MLP neurons of a small language model. Each row is named by its layer, matrix (gate and up: input weights) and neuron, and shows model dimensions 0-127. Each number is 128 + 32 x the weight over its row's rms, rounded and kept within 0 to 255. Numbers have three digits each. A neuron's up and down rows have the sign that makes its largest values positive.
A block is one neuron, or neurons of one layer that tend to fire together. After each block is what it responds to, as a language model described it from the Wikipedia text at the highest values.

L11.gate22:117164125064112134113173128086105160052133118151143136073152129113176139096132208159151097104106155143066068135137170118091102124071135125149142129079166110152093165104164134141165113062089137088125161089149106114131163089107125129154175112117142104095081159137130115088098123083131156147101120131127143135187116121140086152127202113108129086112150145122132152130124097126064155058120
L11.up22:102084101130139104133101147115191161153066157167127104114116157105113089106158185075134123127081122184117061174154154130122081126107143145129105136080108119165176133136151098152172132168131065120180119098092075069129135149170131133174125134078101072113093147148137106176096081095077077067149115131130152078079103113130116142040119120121145108092114158114204154117155094115088123109149
L11.gate134:073210162183077148108144122053110094139085120153103070149069118120151119097080112114138166149122147092115138182079100135105172128085179147096132130098139166128149163105073118147147150152149110117036177158123088132062164145154126134134184081142121111124110095098139156112161113122160080138125147077116116125122086125139131101144121172183191098099121128092144140166081125159162177031087
L11.up134:152180148173130114117131171095111149100156060135122130148074126141124100144119097159138086118093168099103136163072161056106132124070123149133124174079153118059096157080080064121164133108096073128112152204105083107122152119114137168097123114040099108104133109125124089095107135052067126106129161167104135127167138130089173057183089152157098129126160123122127089127123137125164126080071
L11.gate248:111150138154131129179124145075115118119116139124156112159139139125130116111166164121151122122124133171117128217108105178140161115054170123147186082172136199141095165120169176195148183048118098147132115115138119029163144129147129116138100110096148089119090122112110133104174111153079130143133121129102122106137140082165139095171112207154175152092167098154133145170107105160134135126123
L11.up248:115153108117155090097172196169180123168180087148102119159101118139173200117109117124181084123094130072108063171174150127133101111124151180134164129193197153093116135109087133158139147099105099142120100141091122111140057163097152100153109119094096142093093142104089067170209112159148123093125117144182104114145121142167166090173091167141101144123064111106194106123105100125121176115096
L11.gate298:185176130155117117124176161153095106130136153121123148170165099109122087168129145111146093081065161148146132188108144190118150125196182161104147088141132122174056114128130116141164155126136098153143068163143149077150120171133135096105121050137093130149079122044159071167168114098067111125099145138157120171139145107160134103160090169123118187114145126119142137128116124139130163127107
L11.up298:193099095134153116176143135100145164136155136119154190129139185147124040132162205097182103217157090148173111152089144123164134109102137130098120064128150143096140092087093164123107148117108134137119165196137091077120135154122115137083044115111125138095079139147179134147103164106105190118153078096079166150093151116063117045115133152138068156121099145093113118137161072116098100153147
Capital-letter or digit pieces inside acronyms and alphanumeric codes, often in parenthetical abbreviations, e.g. WPA, CRA, GPR10, Bellator 288, Highway 247.

L3.gate27:055149117119098184078107117125128124077140116128119124128133108098114173207155136100092191143095087109089097067189053069145162127103114097144192137156121119173112088067172103120149147170143131149135120109127202133080110154090081107137181143116122130120128153116098069183112126125120161168129164084178112155158108104137099138138200143164102114125179124118113198098086094147115079072095
L3.up27:116140202132149177152128080142144100106131128160117178141150141125155129174186164090077169099097142076115127193121188138110198151140099187128073135117099119148145111096157159125179123105129209179112107092132159151139123112103117141105130149156126085144173138126122089122156134107132162174186161119095151146112081124096194113185112138179144086147122098158169134075113084145127182113119
L3.gate47:137119144132143196119168133115056106131115145107128093086150156182076132165078156102174094138059143134136111071127097145167124155179186122128166133106117158174170160079140126105100125063171089133093100100165166131132135102119163157151126137086195121159100079163112136157113111115125043107100118106090166099135123124115123129115161150135129162117135157118177141136169095138087074154151
L3.up47:152135050146040121127082123162108115092104100152126157180137127128153079154136099151091088165102123103127118114080141096085197163091094107110135141148090122143233078155167159102083156079123118195120131121126118129127148113133130158088147098133161087096138156176135157157183126137084150061119180084133137101114098151166149184092151108134133161125158139113138096176093102125154140185132
L3.gate135:057152106111112177131106096140111117121081126150165112177198107162102092227132181146098127142118102083136159129118097171121103154114076113099094105151127205227150139071110138148116160133085088108123145135158064068100130124119178115122100090148141104078121108066106106151115078127091110147153139109145135133166167110136175160131109160147176090103173122152159129112115130174094100141152
L3.up135:127127143141138138157080092173122185159160058125107067131169070097124072103097175141108091063135141103105124088115129103134175068112092147177193102210081153160148148119155166126094112115128142158137153174161146088147142125140110146130135062134161222119141131101161164155100107127069106132162176183114126134125112102119114210126178187125188114138147109116098102117179142159141112149154
L3.gate179:148151110120068179177128118096119163123097103136184124166178153103151125167106184164128178094090145119099166140123121082093105152131142157158153119108116138134153099125097139114112163051113208077146160125095095206074138116112185142110178149115128117117136132134097143127147113120119116173127115124158152116161148138093092083150152172107143075101133128115105091112182128170110194108159
L3.up179:193116118112165148091159093133106131156126176157149144051161076093131174085078145111126092167092180205109082068119133151155101182139153166093166143110144117114133152131090138169164143168094146117110084108039142106124115146163133146226161104121208168145110110125097089144138123172116108168145157155146126141139151148114134074115145128146095142142110138066091153162131115128145144119137
L3.gate185:120143132100116179112133093149024132138152105109089176134160129089118177177168173157117160099169142080099117096126081122161153134092156213124138118155101114170149111105138118127132107099143124159145083132154092158086128130123116114115191065142114105150156139087053054199114120143115129164101153113188122180110096104175113134158112108113144100097161143142140153166106126140085092114105
L3.up185:200148104209168149192144103123138112180086138188142102153158128167142138157117167108057129123098121178143135118048198231153103153141123157153125093102158122171212138053118096117128141118088173172121141130148149112110146128095125100131091106097096101160165140160153116157157157086095147141089114087138098153114117097167152111149159182141156113113160122087170118134157123124150123101120
L3.gate215:145158131149088099124128145127128158096103095177162112127187129107163179122131149171126109133125078127104088165126060121207160135144095182129142128153120143127157025161111151140134130157118140123110135136168082139131145157113120138133130144096103122100119124155137098084128086085151107100107164116138117066220094179141247124166169074078140125098132148107100079161066090159149117084166
L3.up215:127137123181116112132126147176129145131082127137189144153141127108094174114156134108154112142153147139154144120155127120174161152119133198105137116126102186158108039145120143105120170096181129116101114124149099155131159168087104142115187097050116140150134184124158066142099079102164057109102108095081074093174091202109121058088103120081143132115107146132144076117096103135128147055158
L3.gate242:096120159112120119123140115109137122079079082134142117188141146173121121184138179132160127098114129137161203183117130135092127168085148150096107052093124165160127133079098155117103117076117117129085132142098117101176110164088179119116089157149115083141133167084158102148172144106136136120108103084188114185130204154070121099135130148149146073108178089108117167129093102143093110158090
L3.up242:071128158206100140138111103143111172186099082164131142192154163121105142205171146076108124085102155170142100107093124119117126088177169125112146114164104169172125111050123136150128161083103089114104170141089067129060143112128112089074121154132100124094105141149103120130148138140150106089131116123115101122143136176166144121080174113141182120103204180170177091168097097143122097173134
L3.gate288:129097106134111124128192144083140130141134181167134098124156074133109135144112145140107152173146109156114159174113149170144169138131236146148149100158123172153149097123067164163089175073113148129085153154142135136166159090106124114134124127081108128070137160146107092161110100179102104112119166171108151093140096124136181158143115150097190107081146150093102107209152074190182162143131
L3.up288:128149108179103156100085161118124110127109100106168167209145127093098133194133159113110121111133095099097102103153173106121147121109104173082100162130126097158221119106136145134152139105093113116058120186049102076108122095107142114127073103158112134144162149164095145169162083164126162170099137115129086089114211187201138189163141083121126157131132095115161125182141110109178114131197
Second or middle word pieces after a short opening fragment, strongest for ub in publish(ing) and ati in Statistics, also pistol, lung, NYPD, FL, CT.

L3.gate1:149178148154116124133164159095112142183098099135155102144185152180149109158125098137111054108101129164123126141138145093168122155146093102184178063132128147125164121100118135153118081132125137169118138073163147166114079163080179106132156146205116114151125079104136152090124069098117182108108196135120145133138100147091110105210164137051148110107149145118155130136123153171178105167126
L3.up1:116144132079084110155143116081076105134108083114105112102152135146104115092113152142065138120129169110139120096137104202112104212103124163159157128182093106101127153157163121147070137105115133153110132119144174131171095112105203078141115115157160139120127119150129210141176151154099159128139145126108142108131109064074165110182119133149117140123151138177103182117122051135093149182202
L3.gate125:091130200150133154103175112121062088155093138094097181107129148145109184169092110157150145157077173147122117077120116148071133161094148099171159131086130173189131145129121165146135119129099108186120106096105141138133101128122101091162115114092181100131062086079105134140133101140157161171138178129171155082130064107062150126090135158149122120091132111161145183107146078133105169163171
L3.up125:195146216146191107143133152117122107166156115117140166139102193113108129113126156106093108122084163156127077092098139104086088113158163154112158112152108164152085105220178149124167120146096136127112143128107165132156134181148080112123104110090166180112136096108161162111110083131185147115184175135133160109179086089104207098151151095202100093115116100123101181099171041128149126115145
L3.gate173:065133124095109121076202160181062060093107095147112115158122137128092127084112190087094105138115100178084079142158160078151125145112088127134149104136104131154099143134152192128175168149138141148129106142132150120026071147085078131113112118152089125101104136050114132111102134127121183165130117112161111093105137198117101128110112147143132099109198138203140123088049162142085057100123
L3.up173:158125058101114099116115102123077099148193103115160174145154142108123088023129114119150136188101162179138147175140165145128125166132083136086100136191124106070115143156168113061151224143110074139012186159097109071101174090129153164070101129123147132101114182131106120100123122082110157112105118129151152121160190155176138091121087151160148171120144167147104091108133117133197118107148
L3.gate189:171148135151115150154105184082099139134108103093115102102136038131122102161048123082136146183088096147172107118128098115140095131133132117152137120158132158119161112092147129092102104139145132107125141081162109140147187105100171037129131142094167119116107089170081147093158071132090129142105152075113156115121136131145144130136159101093152081108154158149186124059133109149115137157116
L3.up189:156156186108067120176176133142172127119108126140124134189121153097167072105103099130114077098110091124130186164109126123057113163118167171172166148104113113046165008092149105159123112141089115085122159131090128148107130132050135133146148144151115122114135165105102133062082074043143095176131165090165153158121182099109155135111105098122114149156138069135134120104111085138115069199108
L3.gate191:120113138131145168074118132109108039147126153095139131196181169103163146153152095169090100115110106192156147177138108102172108097078132132115086081113165155154200114188132163167120169163135163142095117100152160121113157191092132109101121162131105107137120098165093082121164100058148105144125185121178162067137082161165125159081140114115148135106156078128128161151162180167143100109108
L3.up191:109181180103174103110178150120152098124148171057132109099124123177194113148104096159062113137118110189167138135081152099120143135133100100132145113088140144064209131093127142194095165191138147163141101121207148111123091152067134107088141146068099096117070099074140113112146137095155118089161207138100136132143129145189115138056133128105105130115133107128167125098142196152134079105090
L3.gate210:134143135128126206075128142133133119123091107079140116128156107055109157212128084184122139124116128156111119125136130146123088141069188151106105147132207125081162132085128169126151136110171202132082131101189133192108151176019178100147121157160090090136112119130164096093157092086137178129062182099132181124124144182196166107110183145088098086120145072110135133084117164145113139118098
L3.up210:143162148098139087083122122122120099151117123058209155132145088097179078141116127180107125135166120134095138161148198154148136133070146205116112133150142122078126102073132199107132138093161205106103141157121155121113131179095127083136141136109132080120135169077178089111140116079097169134104100100174157140144115198154082108109163180106112125116135090115126135094132119157135093168095
L3.gate251:145146177158101157106118167094082049099158078091111171143116114110171125136104097016122156153159122165134146149080128129103132104090134153160160127196209140131167108125124170103134131151092165165108117104121140097142196161065117133146123129102112157119119163114087078154123139103033139115132187115135180137113129142109109137111151177078139089120194171123111140095095156142125092133094
L3.up251:161161109146097125220121116112170142130135050136137144117133081163168036131146100170175123141122073157109118111071104169142108162181097129173026117110134121063196077116151150143155110166121107121132115107145134120144160084111089084171113137153105133093091108092138135112109178164157120101117134155115088110140178082152085167148126124117155136111153118140181071116165093130130113146180
L3.gate261:090132173108183121118134121137140162131158156181120174175095127140155100105097104128068081092098146127115142164147163160129182183156109100172110103114177163179182108151098105135149168118192189066137150135123151131091169135129142151159172143153089117122100125141135108096112110100126164134150141156108142139083160176163094110114126135166137061121170160203097142174110056153065124162085
L3.up261:145149174130203142093133133122159155155170162143070143133092127132179088138107083109128156091136070158124087140098165136182165123199125064131095133136131129114189115122089143100224149065149142076153108167145148100059104168148166154125155153121099097133102113148085122095103157092135132116109152168103091186100143142146121112094164129184171077139119163110142079119073099121155167126051
Mostly "by" after passive participles or nouns, introducing agent, means or grouping: hurt by, opened by, essays by, goals by club.

L11.gate4:093103130121100181130158089081180111031101134142160104082110096090123134145116096106158133183162060153127091117099124092123083147146104124222110117150152083095164143131116140139087158104124147105049145186130127088116115127086166152096122168160130130102075135131082138094153106116145136140125141101144194133136119165089118087185193125180133156113134162105152122148129070111138144149109
L11.up4:200142107104173100122175156138113095111102119080136114109103156129136146064126098130138088140136074183131123127152115075140144136088073160170182128082074124142143142191145105117080140096162157114147150099160187156108151128138141159110113152143163156098161117135157162105139133124130192169139119082117121159164096134077154187144109120135165139107167139198103144158147147139082148145166
L11.gate43:124157169135114136168183137090105123088147110104111166098114101129176115077154108141185104153144081186143114138084073119088117206190096127112161128152109107150111149079137152136091115140144124159107182125156179053104149151140111112113108142089133126110149075110104143128192120114144158183076149178164161109157118119128136166140107099098117141123156081136175081161144083125130215128131
L11.up43:188123168115129178059140123138104167146076078181143131121175105103117139089111138068152178108113081127113109149070103152149165135078121184122130143116145112117133140138056096138149167114123201129072129107192131155130069134111110117099149150138118084127128112077100122103165095068134117224156137117132122104113143164138116104180149183141210116116125155121148098126108134104176134156122
L11.gate174:113132111133168117105115153157153073122079119179075130089118163105124156141152189130140126151132099144130146129180111089145155138076150137169107128058149115136107122213159134066136128176155170138081136103135098127140126167122183165114158139186106106126146143182124179106173156122126183160104118097143188063185146122093123073186137125123096119118197121143125172146109178139117118048124
L11.up174:147150079111152109125073116132158173124111132118121166144154151147157143101119083104132173145133111166150117181106101085121134129098096186084126178129143115108099142165129121133117120158107166091106136105140179100167173211144189126149148161140088103146141146076078131119106124116134149100071106147153147188159158093067148093145093181136116053171136154085143107130124107099130062136124
L11.gate246:136131165135100104143154158150181154089133146121126134105115141117118101141186123100140164093189137164123131105087169154155121168093187100141167168119148106096104114112153101114169079099158221165133096147134138126115095167098163112121124138111104106190127183100125082135143170114196154207093210125150103201113117118149153133115129105090158093164128179092181149143081157090154104199133
L11.up246:100134117163154121189156112158150147094035127130114150105143138096113113149160152142195110149149059119080090131074148139074066118125120091087149141142137146095199137086073093114111083099170140129135157109130085139136100078095139119126124135123125084156097178117047095108167098081140089171077132128139104139146164133166146122091154154164235133114142103175129129109161144153161104153141
Prepositions and auxiliaries that open a new phrase after a comma, clause or sentence break in biographies and histories, e.g. after, for, by, has.